Weights of a small GPT-style language model, trained from scratch on English Wikipedia.
Training: a variant of Muon for these matrices, 510M tokens.
MLP neurons of a small language model. Each row is named by its layer, matrix (gate and up: input weights) and neuron, and shows model dimensions 0-127. Each number is 500 + 25 x the weight over its row's rms, rounded and kept within 0 to 999. Numbers have three digits each. A neuron's up and down rows have the sign that makes its largest values positive.
A block is one neuron, or neurons of one layer that tend to fire together. Before each block is what it responds to, as a language model described it from the Wikipedia text at the highest values.

Responds to: Hyphen after number words
L4.gate17:502491468489545475512513498483526520511459497555496510540519520499548511498485506522537512515495458462521467497450515517486498479487454554492519478496482483516477494543507501490578503465497460513520486498553552531495487453475433499472522493494486514537507548485512473486463517529488508503507550502516511483540514536504496490493509483470529443489489511475495502489481467506472474469486
L4.up17:484530517444528510457467511510524504465523472528440530524534496525535528545494502482469513482497512532529456533465475553510502492526515535487497524491521513510528443469495466504520438521495488504544496466506513523498505531481490495494504501461454509536462483532503500464474477514486526548486498502508479473536472479480500498478515507505487470468547476502547468510509514492493493558532
L4.gate65:484489514512531508503457528516534479493537508481507484511528522466479484466501453443512461471493491468498505476502492496498461525499502470517451492495516551513498486499503505506470500512492533482458494460531541480489525520503521477508498492523544528550505476498556493490464534506444484500525525455505468468538501500451525521533508504488490464483502541476515545517503554482465482490529
L4.up65:494504490491471502478507423495454485452480484514501503442524501544477494493504480525470501481444455482494506510528524484467526487525491522481485549481487505504490494479505488489513519453498506540531465494472451531474548450494451497494532471500542480488492497493459468504487442507530505448468500509497500469507493481499473474505467507512519527524488473519463504505517471474482522485477
L4.gate580:490518479493488497508538533544490466525502492509466486483492494540469495482535489521495518469525518536495464506524514532498489557475487454507498483505505539508526549495533466537526507510490459506504473501505485502506505483552507441481458466485500494497480500509489439466518488503496467509466538463510516492569465546515568540511503508507503498494535470522550519467469547482471458501508
L4.up580:539546502493484491503475453509522503507533501517495475519490505511454524512565507527525524480492486487536476505492510481487500507481508484556478510505522458484518477526484449526521496513501494499501505526540530533474556472485456482472507506532512536460512517546498467485505521461513536501501500510498526490515466474534536493537512471538530458514531515534512501451508518464448470545550
L4.gate680:473491485494567553562505503480487521480480499484501487495523473511460492463503518464482482490501533514488468501457499489471507450473541490541489485460511498484459477504482502480530535489490471502491497488528507480501496544521477514489531480514493479511455469458495555452496446531525498518521518503503474450479484510501508481543521531485538537474480495505515468471520513531480507500524
L4.up680:477518498529546498492497496527446485503458511525540479474516500527504533495489499510536488494477482494498503458494473561504472510490529481471540503501482467460475488545467497486533479519535498502525471504495488482515509486462508447492489504515514508473506522508503457482551483509484475533443537486516463523527529469485513516492489528531473485482503505478457489513517522473459498524520

Responds to: Word-joining hyphens
L5.gate457:453497502507478528492500494497509503488490481501479485490471571499486500503513477491517521500485525479492541495486466495489555527533457498477495510506510505449435453503502495505497503485540500497538533478541508543554515510538508517470490500525475458489474511524499492508459501530471529522479487470539444474485478491487478491491530553475493408554468500491485520481505514497477555533450
L5.up457:486503492498447486521483539499467491564476510496530507476516522523505479486492509487486494485449488549529510528530487495502460492511534512562488513523479515516466495512505482474523508473482496520518483508498533505520513543535528492497498476525526476499503560513542485485498572496485528530518506493523482491534489514531445509479525529488504420510535472550506514439501456480504507518484

Responds to: Name-internal joining punctuation
L5.gate221:502476507522520492479514505496502529517477487541475472472500480470497486478524483529480506532490541505535501477510522488495479515485496504509495497479505461487499468462492479503485471477488510491518500500500507464520509448462483513503472490505495484531522518469464465449497539490526584445491456480480486463453469495514491556551535483545534485531487519486499493490478479482471435494509
L5.up221:503523441502539454505484503518493533534511492512481516497492501495488465479484513514468523546501521519561527469478515511509519466490503475499476474496499499491493436540491528512499473474525490509518480504474507531544517496501487513498495443495477513514507548487486538549499548476549513502476473467548492480501554496492530512522488464499520530481479472477468494535491519478487499461523

Responds to: Mid-word hyphens, Arabic Al-
L2.gate84:491511527469503500549518501491507464547478514462538495504536528517531477499465473523440503510513526482496517505495477507504487475546480512492522463495467487458527510514522500512485519497496483502467490523552519478472523500475540546478502544464523493449521533521492503490494519490535500501499464457479512522481525535536521504523506531458485503515503496505434500511490505439518491497476
L2.up84:493526494479457532523489522502542508535514508507532501492543478481452470523513520537485507516499471525502458563460457450506495499523516503502502481501493501499484488509509524498497495478506509461497534479510519514458488470503481524544474485547501481475473479506531509485512529486469491489480514495489496478482495536485532516513469486459528477483475531503454530500501503456514509500508
L2.gate105:497488506475503505486480482472484536484479547478481490504532471493517546435487525509515476496487495539507486504512535470489506510468535512457458475462496486536476454515472509542535498516493519504518511462494489466484518493460469489512491508552513495478495456505466505501514547489493503537541470478502432511495504522494523543485494489477549495514521495520499464515472467475437487514504
L2.up105:514531508504517508556500525513462508489486517465467473538525484496491493527482512488505517480460489555520471467497497515459523494502495480491478469484473491502468465484474501500538485507513504510509466491496514463494490518464514496500485504540513510457462472485474431493511533457484495521514512520536485504520522498518484574501535486498524496489499503568509508532467521437477469527539
L2.gate180:533480484480463523470481505530488484458469511535503492485504471485536469498535466511468461464538496534466482521509483481477444486487457501498486489485544503477467520499505511479491529495467505473535517497517523488522500486472498509480465527499511555506512531502515501515511511504486515461528489480465479462498532498491464501521488508497517465510499503495513519447484465480501491508493
L2.up180:485496534519485486471515536535481512519449514488535488520531498531489501494527508555474500493511486483474486517538537506515465448521502541495500517507554525506482502453497471531446492509494489518515478508479489492459504496467500568494479484471534466541491507523482507527481527507514485522484457501527473504480506541529474539512501519485496490485470480530467473501537504468492492479501
L2.gate191:511516472507492541511480517515551458493493505471503504514487531511515538483481496513533488501501524504519471481501491512494484542522542529498456511516483495534476504512506564502505511548465491519475501492514515528517486506512484511545479516503513460482417505477479497537506521548496546518525531519490510513522514505460516502464499504497510545445504477487515485506527495496508504557499
L2.up191:541461496517503493490509546514480504505517484528487452529495488458505535517501527531508525472518582466499490499503560486499506505564503510472477493532495499539453477501508495479497482502515470482505539502480513493491473506485498522517520482495528486482444522506507490535503481483494460540481557487536475503524519439481540491502461520532482513513455504533582523488474492459473530506482
L2.gate200:530539444541501488490501483482516455539496479488463523470482497535467487509492499509511501510496502469489504548517493513494495478516542453540513536490492523477461512505480497519490523500519491539489513515482443496547483478556508483489537516496460488486493510474462505513494525497506550474530496479531512436474470485488505478534512498508543481534521508494485496492475537457545453460535
L2.up200:499490509508462484478524499520474457535481482490458498497463535516467506493539477452504504490510532479491478483467485514513511465501517493502494492483475487476481526528525527475542497518499510517487500536502468520472483498500525458488501477444487530520515508561508455510496488472497530533547508451504499513478495482487485523506520509490506503541507495498469478507530487521502470490547
L2.gate206:448500472475451542514502525480544526538498457524510499478515477484467499529522475502490523513497534442530478487489479504478498493490491471484486489490465491476500491499475485531473482497506462498489535539534493483502513428495498495470474509453528482463508520496543505502473490461528498495489505519520505525482505539505479529445515500544505478516475476548515509493490506500536469533519
L2.up206:527538485504467508500511476515541526531501497487495463469516489478454508528502493509537508470509476491519493495486500473502513502476469529505561503494525454483486502487471495520527485522510495546496552512513523494528521459516498494483485497566487484545495522543518519524475486504499501480555490459514539493506419487519473498503519520488536450548477486533506469503537497521548493508511
L2.gate221:461537502502494528522555518494508510520455481481499490457518475503495438552466456481506530483491553513515512481526458471518517562492524489507507489521495523513493515473493519485489526492487454540490487512496465486534502475478559525496507480497510504444480530442533518478515501526512516511487506486451480521526526506478494491507460508521456469561507560478550473527542504492472492520483
L2.up221:506517484510493488488515530493456533497503504505499474478541482502496447479516455492508520512489507515535514510505512493454498478523500494513540531511441545502481523490497498569472517479479522481505500496477505480495494476469538510528495473508527455549511539519480556463515530487504548490541497474487467511495510508455499491510477535477502482472521548517524535520524534489493531511473
L2.gate289:503541551505492484524488492483504486514524491545504485518500530556510472533435473495484513523533494517508502492511487510539533500505470495465514492532512523473544537512490464465497546517467486509459474474461516525470471475512478476506511460473499529512504478479525511481482516499518500494501525474494491499474525470520529531505544444494505513491464495475472535509482551477476534506523
L2.up289:506501518517478470513523518500511502468501466507531537496505528502518503524521444522496496466478540578538480493477514533495494552448484511574505507524493558503490483532506486500502515513489486469492509534522497490490471520533504506453494477496477490546497520501507467511443482503474541483514513533508486516465520527493537535499509515504502515491506448539507506514479492508514494482465
L2.gate357:524490476503489520526496509491516482484451473478514477526517462529505534521519476484483486503494496476542468509531515495508513489498537477490491483492496526520511525448490493533468517449507502491525545519491479532507452491494528470521467511486524538509510505493507465523481500516541519455509460508449455518499520505562486484521515466477494463463496519532517472509502502491518474497523
L2.up357:468486506501403509477486508526525514497422526524488486491483522513514502488542522491523510511516523499538475515571535470508480549486475528489527503486500524496482497496507473480475512520511528463513519501528485455460477485457495481526532529484497459485511483475524507488496524510510478475498457512489520465444516512467497512513494475464498484515493558528460493446487529504519494471506
L2.gate369:529469491514460496475528524476496537470516513504438475466511525482490485543499532495489556484497465534508467490504503508455494545507510514463474466492440487472466489521482499482519517532468534494524478512558535505485505469497482511531503487540516497501491504485521477485469456460510536449500466497499481464499490487506555533513477493506495536504539529502477510516490500504477494524509
L2.up369:481507533523485505494498472480497514448476495493464513455526485490482537468472530464493509475483502526482509551515546493480514537525465537556520490494480538534461476482478493505472522493498500522524518472525502504490498472501498490462501496478519508514538531466527465508484514528525503511551525501488476493459497554526490499518498439488503493516461521479494428465499492474483489537547
L2.gate395:488509510525507471464497494521498515540497528497546524482501519502495503526506494494508461510502517508466527508467496515495473522501467474506556521471479485502508462453487478501477486490485474481575514516497489506490519492492458504487490490494485498546497541505530528505477500518519513468465483482438509478510488474486516517453503549506539524493520527509480486515523475491476502496501
L2.up395:472510526500500473502484560458511473557488545516540535455469521498478499503516514507487510515495553532522530470519489502480509520516471473494495518493502474519516460528448496518498474514511500515517484498505504510494528506510501499474518504535522489534482489518516513492517484466485453484496503499463478505502516454485471488535458501468509468471476516485529495495525518486485543504508
L2.gate443:490490487473501509504506496479538489503495503551508470467521499467517539438503478537483444504527523526497494497509480518473458462495474486540502496485483479467491474503508513475494520486464471468465517519497513525545513536454511471501501492510533499492473527548501478477469519458460520504510512524471528510535493469498491539539516489492495519522474528510504506487541518454521542480483
L2.up443:531514495524534514532539498472476504508494473484497495470514500518481510473486530509536507496486505525505504485525522526495480436501489490477502517499493490510521450514515566548480539523458495520516487478501501511500490467476501512487482505462524453535492521498439494544478490502489498530508537504500502468479482490530504501474510514467492512505506553511478518531491492472524488451471
L2.gate447:499471523511541524435468496506466525505500476507516512508520542526506529446466497491521492465496533518514490466480465497529487460468486500511480457523495453509446470494500515462534504477518554490485472512514491500495491484519497494478512499474493511493534455525527520479488529499509480500509502503475451486542494525541518525516523499498554508475489476482499515478466519476491480542499
L2.up447:462503493531516516527497500517520478525496463515490535433452517472528507485503521495504488521463524501527484523503537506469505465490498555481513476530459538509516535470471522493559530465494476519462518520512477497570516473530485527503482499535514493509511513512451503519504506460454502474526510495455500483497506506553540504476537481499496501446439482521490483512470476471514453532500
L2.gate452:486509486537491495514493495540506496518522479529518473476514500558496466484499513481474490513512491456493500479502496480542523517527496478527556495477473490514473527459453506468498525466496471481500541500479503537471506539532490511518516539507488480522417496508482505490480497444508515485507488514494421443511523492504556506511481499471476485551550498465459494489508488488491502523502
L2.up452:491499486493515480490514475499482442461449524515485548512493507540505490530488529493485466475514480529507502525530509520484546505474506519520451462501463499531498485498494467480493481507480512495456500555483515453516528495520521514526478536527471490532483520512493507538542576507532494508495485500488512490492507513510463485499521494524528463477535509488492545509446481492504533502530
L2.gate480:501532500503493513468479542562503432507468504525468526493513531437472536488498504545484485506508475525522531525489505485452480515503498513508543489465458489491472522535471452501521522499541485486523503512520492485479492507510504554444494504479485492513495560500487454538450485468498483509515509523463513501465547485496518488479526526506514553498522481516531501485476476506499465500530
L2.up480:480515479492497470518517502507509515532524450503511489507481474490478516533485509541486475468493532474513489523463458520467508522528473470484524473516508491512459482537483508481532527474511508532489496436504493501489577516529521488443524488543511502511525454491482513509469516525519491538505505532492486527488541499524512529539468501471517490533476521495528562494516526504477513504516
L2.gate666:456480501480525496527535503468506527480489469537501501446493488493514508497523568504477478515497488478476487525489520555506438470549477491500434447503465482506508525501468483537524486507525504516457546477542505502510528478530504469493474471490473530499502531510498422489490462519547506517491511534517475503504521506514496528475542516485516491510468518484510465509485477531523470534487
L2.up666:501470488449500526502482490473494532527497427503520487501468521475482524489504441501481500493463530506472487504505551500506441499502511494516513488432490489493497463472480492481545460500516520533518500489477477495476523486497528507490488469484482489503510524503506492496471492521516503454506503537547476507490524467506519487504547530485506515507458468538552512525474519520521450527506

Responds to: Joiners after first name-part
L2.gate104:539474512500513500449537483510478462505479499473485546479453543511505517502486478530542544492530472515481510496508517513484492517475510485545501524504456510517517497488519488485539483485533475525469541544527521514529473520477513515480498453494551528514488530487512522482489493512498519500516528511451490473510487479549513492468459494488529526509455495528521532475527481478510452509514
L2.up104:519431486525512438503503541492455442511484458495482467499491547491522482517502504510507530489492470488535489548513527576460491496481493524494496505510520508516537480528486514515505473476485493509518513499470538469497470508507491498531493506483523480448461494484535505517493484482497501468500562498486447504548533486525486532506487475502474485497513508488521495518537509527505469478552
L2.gate135:468530508442524430507455530479498470486494500483523503479447514500523560480550511491495513486447471500468499505519511494510536536491452489476471523450497503484488500513505493484498462497497486491467477525499511441491473517504496509521497534496524480513487500467526472523500469469504510496466465508493534459532466468520518509526475506457521507497480513532501491483483481505518515471487
L2.up135:527466471480534511500487517543519492484496476497522525485500494497498526500544492511466474524484447495489484528477466522532509525484530523516495527434470470484548477499493455487473473565538472479525508516517531464516514514512496503481540530502510536539493488464508487509472441476479502553507484533488575485515511523539521494481519491527496524475499447483517465498485513557491463491492
L2.gate164:504478475517479502536512515534525474497501476510512475512563518492510474501542504501504533492461514471519518506482505487540473511516505516486529485478503533493478500540499476498484455480514480501481518497491505465510535520557491548494471470530500540557487509512479506492467515456532531470495469488513485500499458474518510490498459494502529495461492457475544500445541543516504460503490
L2.up164:497513490447528492477494486453456458521494503523545479520510504441478474471490514498506516498452535535491505508477458491546493495491516527499500485518511479493502466552507493501515456545458495462487509522487491523489489532518489562507486501497478469538506538509499515528442494493505486534471450526503513547486481500496520545482500447482514548488560504525541507501513499489479502481503
L2.gate228:461486499519443488512521529526510511522455466489454482510469507534515515468493512494533520540488460542501510537508521541470461507494513496475507536456489549495512481533473490488473508519472495556477478484441504514478524479524480503536524472523532508482463474480499483529460500528501511511498504496505518503503479527559464492483532518464498444508533481497532513499552469437517520492518
L2.up228:504482492516501500483513487488524532529518473482445463531513515459485502452523478467495481528517465461527516472504497508484511492494507488469506529512501489498524572554494519486520518512495518499495528473520503555541471508482495484506485536545513528472499537476501559468497498524534517476463536495506533518508480545520497500517508508503498454488564507486489508503474522472509510514499
L2.gate240:499468509503492502500452523421477500443506505482527477469491502531497506543491494500524454490518524505537499548504469491524514508514542523509499460531512517525496460477490503503503495493447505469479495509516515466521487465499488521494481556511469489461470489494524508526551516488492483511541504485559473434520478485507500457530482509494566452473490508477496483549498492512507431494515
L2.up240:485527479515494468490516526487487474470513510504560539468508498493550453515516480506504526494486505477524470536485486466501544501542479506522485449484550546521528490482533531502477535477482510473502464523530501506507511554449555483527500511522538515493502531490530528511537488555472519512461494497549483491506492495524494509540513482480450474534502549506501518495506487487505514503511
L2.gate241:496515476467505485484501575477513522463504471466482506481470500492483510543503482523546523529514516479544510501478514526490507484532512523440530471503508532473473496492510482533499523494539489499563468528511493498504503502516468509499501483480484510456462506505513504514471490476498517478478483486481493480496514485529500512510570494452506506484490556468491479479492494490497498483533
L2.up241:484486520441592491529490499509493508482522470524542492548527495475458533469542474504476502509482481506504460480516543506502513501561499481514477521436544487491503509527473516507491497515455487489487532509456495489482468474467462503476488538552504473497510498478448475512507542465498495518514473503506460521507520519511463550506519499444485500463505541507497515539491529472463488473524
L2.gate331:510492471497488508479497498463510517498463510494499513513474544486507507466454484463558505501491554504561509522522506497449524530499497523470512511537485500483506484491503513538561532536517509467484522490545461492509516513532472538488497482503519503500520506521497521462535516511506508548461485491491456531486466494501519475537498501491475432497486535541482508509512547479500536470481
L2.up331:551501475506527502472487480492530486500485508483511515487457511535502532509488490499569501491483511569461524519475500512494519492496476516460478533528566574500528513513482548504461472507484506507498516448510500464498505522500523501470524469529486497473518537466512555471502473477506470504446489493492500526485486487524498480496478501509499492493521501537518527481501546482547473483474
L2.gate372:486486477515515499488519490494532532506459531508516493502499542511475475544478471509510435496471455476489510549489487432504470514469508472491513466510512514457458486515537488494493524489465523529513544486514492523515520513503517496475460496497488463485476468540518501454437511447524504450504509478496493475515475506477512494471528485446492496462483513518473529520483484464516518534490
L2.up372:493465503552466446523513474461503514506501494516509525481501508518477472508519500528469482504484476501513534531462513511508465471550479503493517499519453506505508463517508500529541475515533553520521495494549519478513503459540497491497522471488524463454528481517533454438545502494442507473452523470538517480480487501490475501490538469544571479486503522493493465508484487519504479504485
L2.gate405:502505504516539463474463486486441490462509535542490519515483538494479515476487520492463482509499520482514479534540512471543529518477496509494480519506518544491490479527453492509503478516523450492472513553448514514486517479480462495508484552481478511489457482534479499517488496506488463500468552492533546511504530509488526506485523492505539501507509519517507497478511508493437461463496
L2.up405:502486510475525544500486513499474491524480502484491523476472555429507509454501499523531538512478508484425450528517488537513466498546510542471481507557484542512483480496531487511521505524474494486505497562480520521474487505502524527492492514510511517508547499483479465488449496497482544500489533467494508523532491528477527501483465516488489485475556524500499497494517530497479508497479
L2.gate406:514482453486537521505454494537466522541519499532524482518492535495511484518499484457516512459503489516495464480503522458509518499510508494479473468451482433512463529492472431452491488506486493523481487565470509480492477474509499490511474467493518496482493503519484521512490527473469535493511538510502499499473516495478536531504455508466504496474498522477496493509518487467471474489484
L2.up406:472495484503480520487495526493495469522517507530548478450518503499546531512470503505493490484453524486465470474477476500500492507518523508489451539503556484506465502541506482509453494523501466502480489533497529507541499533535449497474491464488455528507458502490462545486523472494497522496454523511514548480492484482444495441473490495531504485494490468516540499492496533479481477476476
L2.gate413:518504508553524451472512496501489527522469527498493496455510505477502494489532500494515492475539511436528495525488495522516514488486507505512466481511508539508460512527513509542500466494556514494473573497512499497494519474518505519549582507485504485499482464531517511487495482486483487515479509494509489498476494527473525509499450544496509471538476505513496453505438531573523460471508
L2.up413:501578469497461472460500489515529462459536488480526481514501524538517475514485512508481480529496469481478519529499476493473486484504493548490486495519544481488505503489499482515487490487506537478493502516486520486503515471492530521484480480484504418525524422520531536531498513507526492479519504431514511464521510490488494493496477481500490530465514508473513478495492459480535564477510
L2.gate512:492518498534505492527525512492515491514514487478497486542502523496496482466530479501535513471479493517529457547496446559487556495505488486503512493453516501476510520505497493519540510469479524501514500502531529487505504482554509531502511462502462470499482534530507521494470484490520442523466533472474460516479452490503473532511502484441471490503508478454496485514546479457507491514485
L2.up512:492485525483477497497534470474502522502448493531472505497475492475520504501511477507505510478493515491492495478538492504524500545525480488508494503556514484439490511544495491465505535482448517476499452516505508516463487486458511512467477537518488453497496501505484470478513501516481480493493478496498493422488461497485454518555474502509519482521510502486475471504519479482498491493518
L2.gate531:501453461542495480471479524504460480540462501550504513508489502474505510510504487526457484500457476486527554513493437499494531511444461506513496497518453489499477507553506533482480496522478520516532489513526488497480519516517466511489471503522498502495480505484496548502510489490498516527458465465465497535507527502509507536469464486504515500497522488483453497509486487472540477553466
L2.up531:531517482491517485457499469494507452513492503536526467530505539519517483490478434495485510539499471489497505507473508536496500527464444508500518480467467524506519500520483466451531523495484454528489488529494480493487499482513480536437494453524537498491517530468508511501523493454509535511486467475489537481497496499462548465503486479456489498515519486489512546498491493514494463469494
L2.gate545:501488487492476494506514481483538535488469478517472471493498482461494469502485492536524501506502502486523503504482483505476516448513444479526473501498526498507484512501544477461491493512564520514512479502509497471528470518519457514491508527506536491471514487447500461512499518473481522485507483548483463488473500517517501491497469516469531517522534520506474505469485494493551472484481
L2.up545:485473423489508492508526494487489498526513487499434483477473505485461512479498483520505499479507555523532514489518542502435455510525473511519503499470519524524490476507502511522506507469499540515476488495516524516497478494543503523500513504500463465499503466484501509478527456500526502472493520524481476462493478507498516505474465464436526516533488529478517464489525541444532502449511
L2.gate590:527500483492476509497484506500524512516481460525534548498511527502501508487469531525486472455498487530480498563514448524519469485489480498501517491492463492555554483474498478515470488498478466506472541512470491530508534478523506562519462513477456527455536498466460497478485499500470475507522479517488537492481503507527470473485530551492496493505494527529466476487497501500489501467486
L2.up590:473569514504503535499504490478485503506525469524499507509453477474538558507499495487488525563463541444492502438524509479521424469492493519488500473512492514531480460476521490518533510474486497509480522507531486524485506529496468513505522507470509503481523540476507547494519537457508500439501481531458526512507494511472512493465501471533476499499523488488542506545526526477538472497511
L2.gate596:497497446457509458503545519473492480519473516538509559466502497471504503468525479477523453539518493456500514524492472451537498528470487491493504495484509476505457487481468475500487528500473491529497486553494511506465484539526519464522482467501497520489484539515486530504494500461513464521479513498503542488499499464529481543523487535495495512446511495529462458495567448502475468479518
L2.up596:507491454493512482497502480481488469496520483556516525479451473494509510468474491526514478490476511494507476528477515501501461532506496529501473476468464497504492515491467523509441471479498502463493469561491495503487508451540539533467474499514503525517506519523494477539461499506470492562538527447490493506508542498537498523545437528470522486479526491499456495499495498484460489465527

Responds to: Place-name continuation point
L4.gate38:495502467506509448523502486492504533469552514515509529515455459483507520479477469505466508493477472495502495466515515522486488479516510491485513524469496568508502521479501432508510507550503536484441496509490467507490505442478469518512504514507487458511473499514497488509484534492500535504493504507497531515518486455579529476489470520493485486476568524519510484530512507525473471520551
L4.up38:523504549526493507462506506496488481492535497476493515489518502496470485510480495517476515536476478495445519508498480461480468468497476425491561490501459538486500520517530514515499518487494447525456516546457484495484461513511491486523499466538487529495490482485465469496478543508486525517512518484528470486473509500493551514493522491472495443467521533519468504458535512495475502486535
L4.gate298:485473478485489490489535471526479475489486483492492501530451527514549538501510486504506529515476476483486523527508483509519438523501482470454464533496540514500470508490500436514553479504520470523531475474490518428497467524524479539488513479506507484501515511496487512490493538510498479471460560493489493494464515474554458482484477481500513526490512498535488498489509511477476509474481
L4.up298:478518508469457486442528475521470483519518522519493544490520538484538478514451472503502497502484473480462448531546460521481458543498483495454513545527509489513505493525518482484524529530496497479466485473532524490457491511500484523472493494541545500512531487466514475510477479498493524509483513496482504556508504511538522545525526466505522560537492486495483544501506509479478478507467
L4.gate459:500511469515526461530489484466493527490479518482493512448494486534488514493519526506521467505537548468503495480544491502515484522487487508493488507569448484470540449501497521517519529485497484518535491526454517449481486495515492517524540481498499505523510522498503506518511519502481491496463542499472506543470466515493480488490493534477492485476499509510494455505453528487504495494458
L4.up459:553465517505485499505552488516462464503526493499487533485477518476499540487505503516477484531467472464520491491502509467503437476479488516523504515478461526460466443550495467501453535492501528455506471498500520458527510488508500484517434499484481511496531490489530468465491520474513489557498455509504524514549438501498552491543521483470538461539501470489503507492502528530526524481488
L4.gate630:509511461492449450496486524454505523493534471512467543474496496487504495509459473512512497523526473502471483526494537476503508504535514488528477543490424517522438496479495496525496532457517484533526539522489462517450482526494515534471494482524474508494527497506474471478443505500478481440530532481510502478500538466478534507494479494498497489474517526505492508514499531454511491546519
L4.up630:493516490463492468481503509508532516475509493498462490463472489452474526490497463503485522545497531521502516479499513469520514492437454514478506503493517468476481452510468528507483481488507477501513472485488513429450500455506513532476526518494512530522507485516436548520500465521496453511513515504564534499486485521524521447472512485504485504466504526535502501493497533544509536486472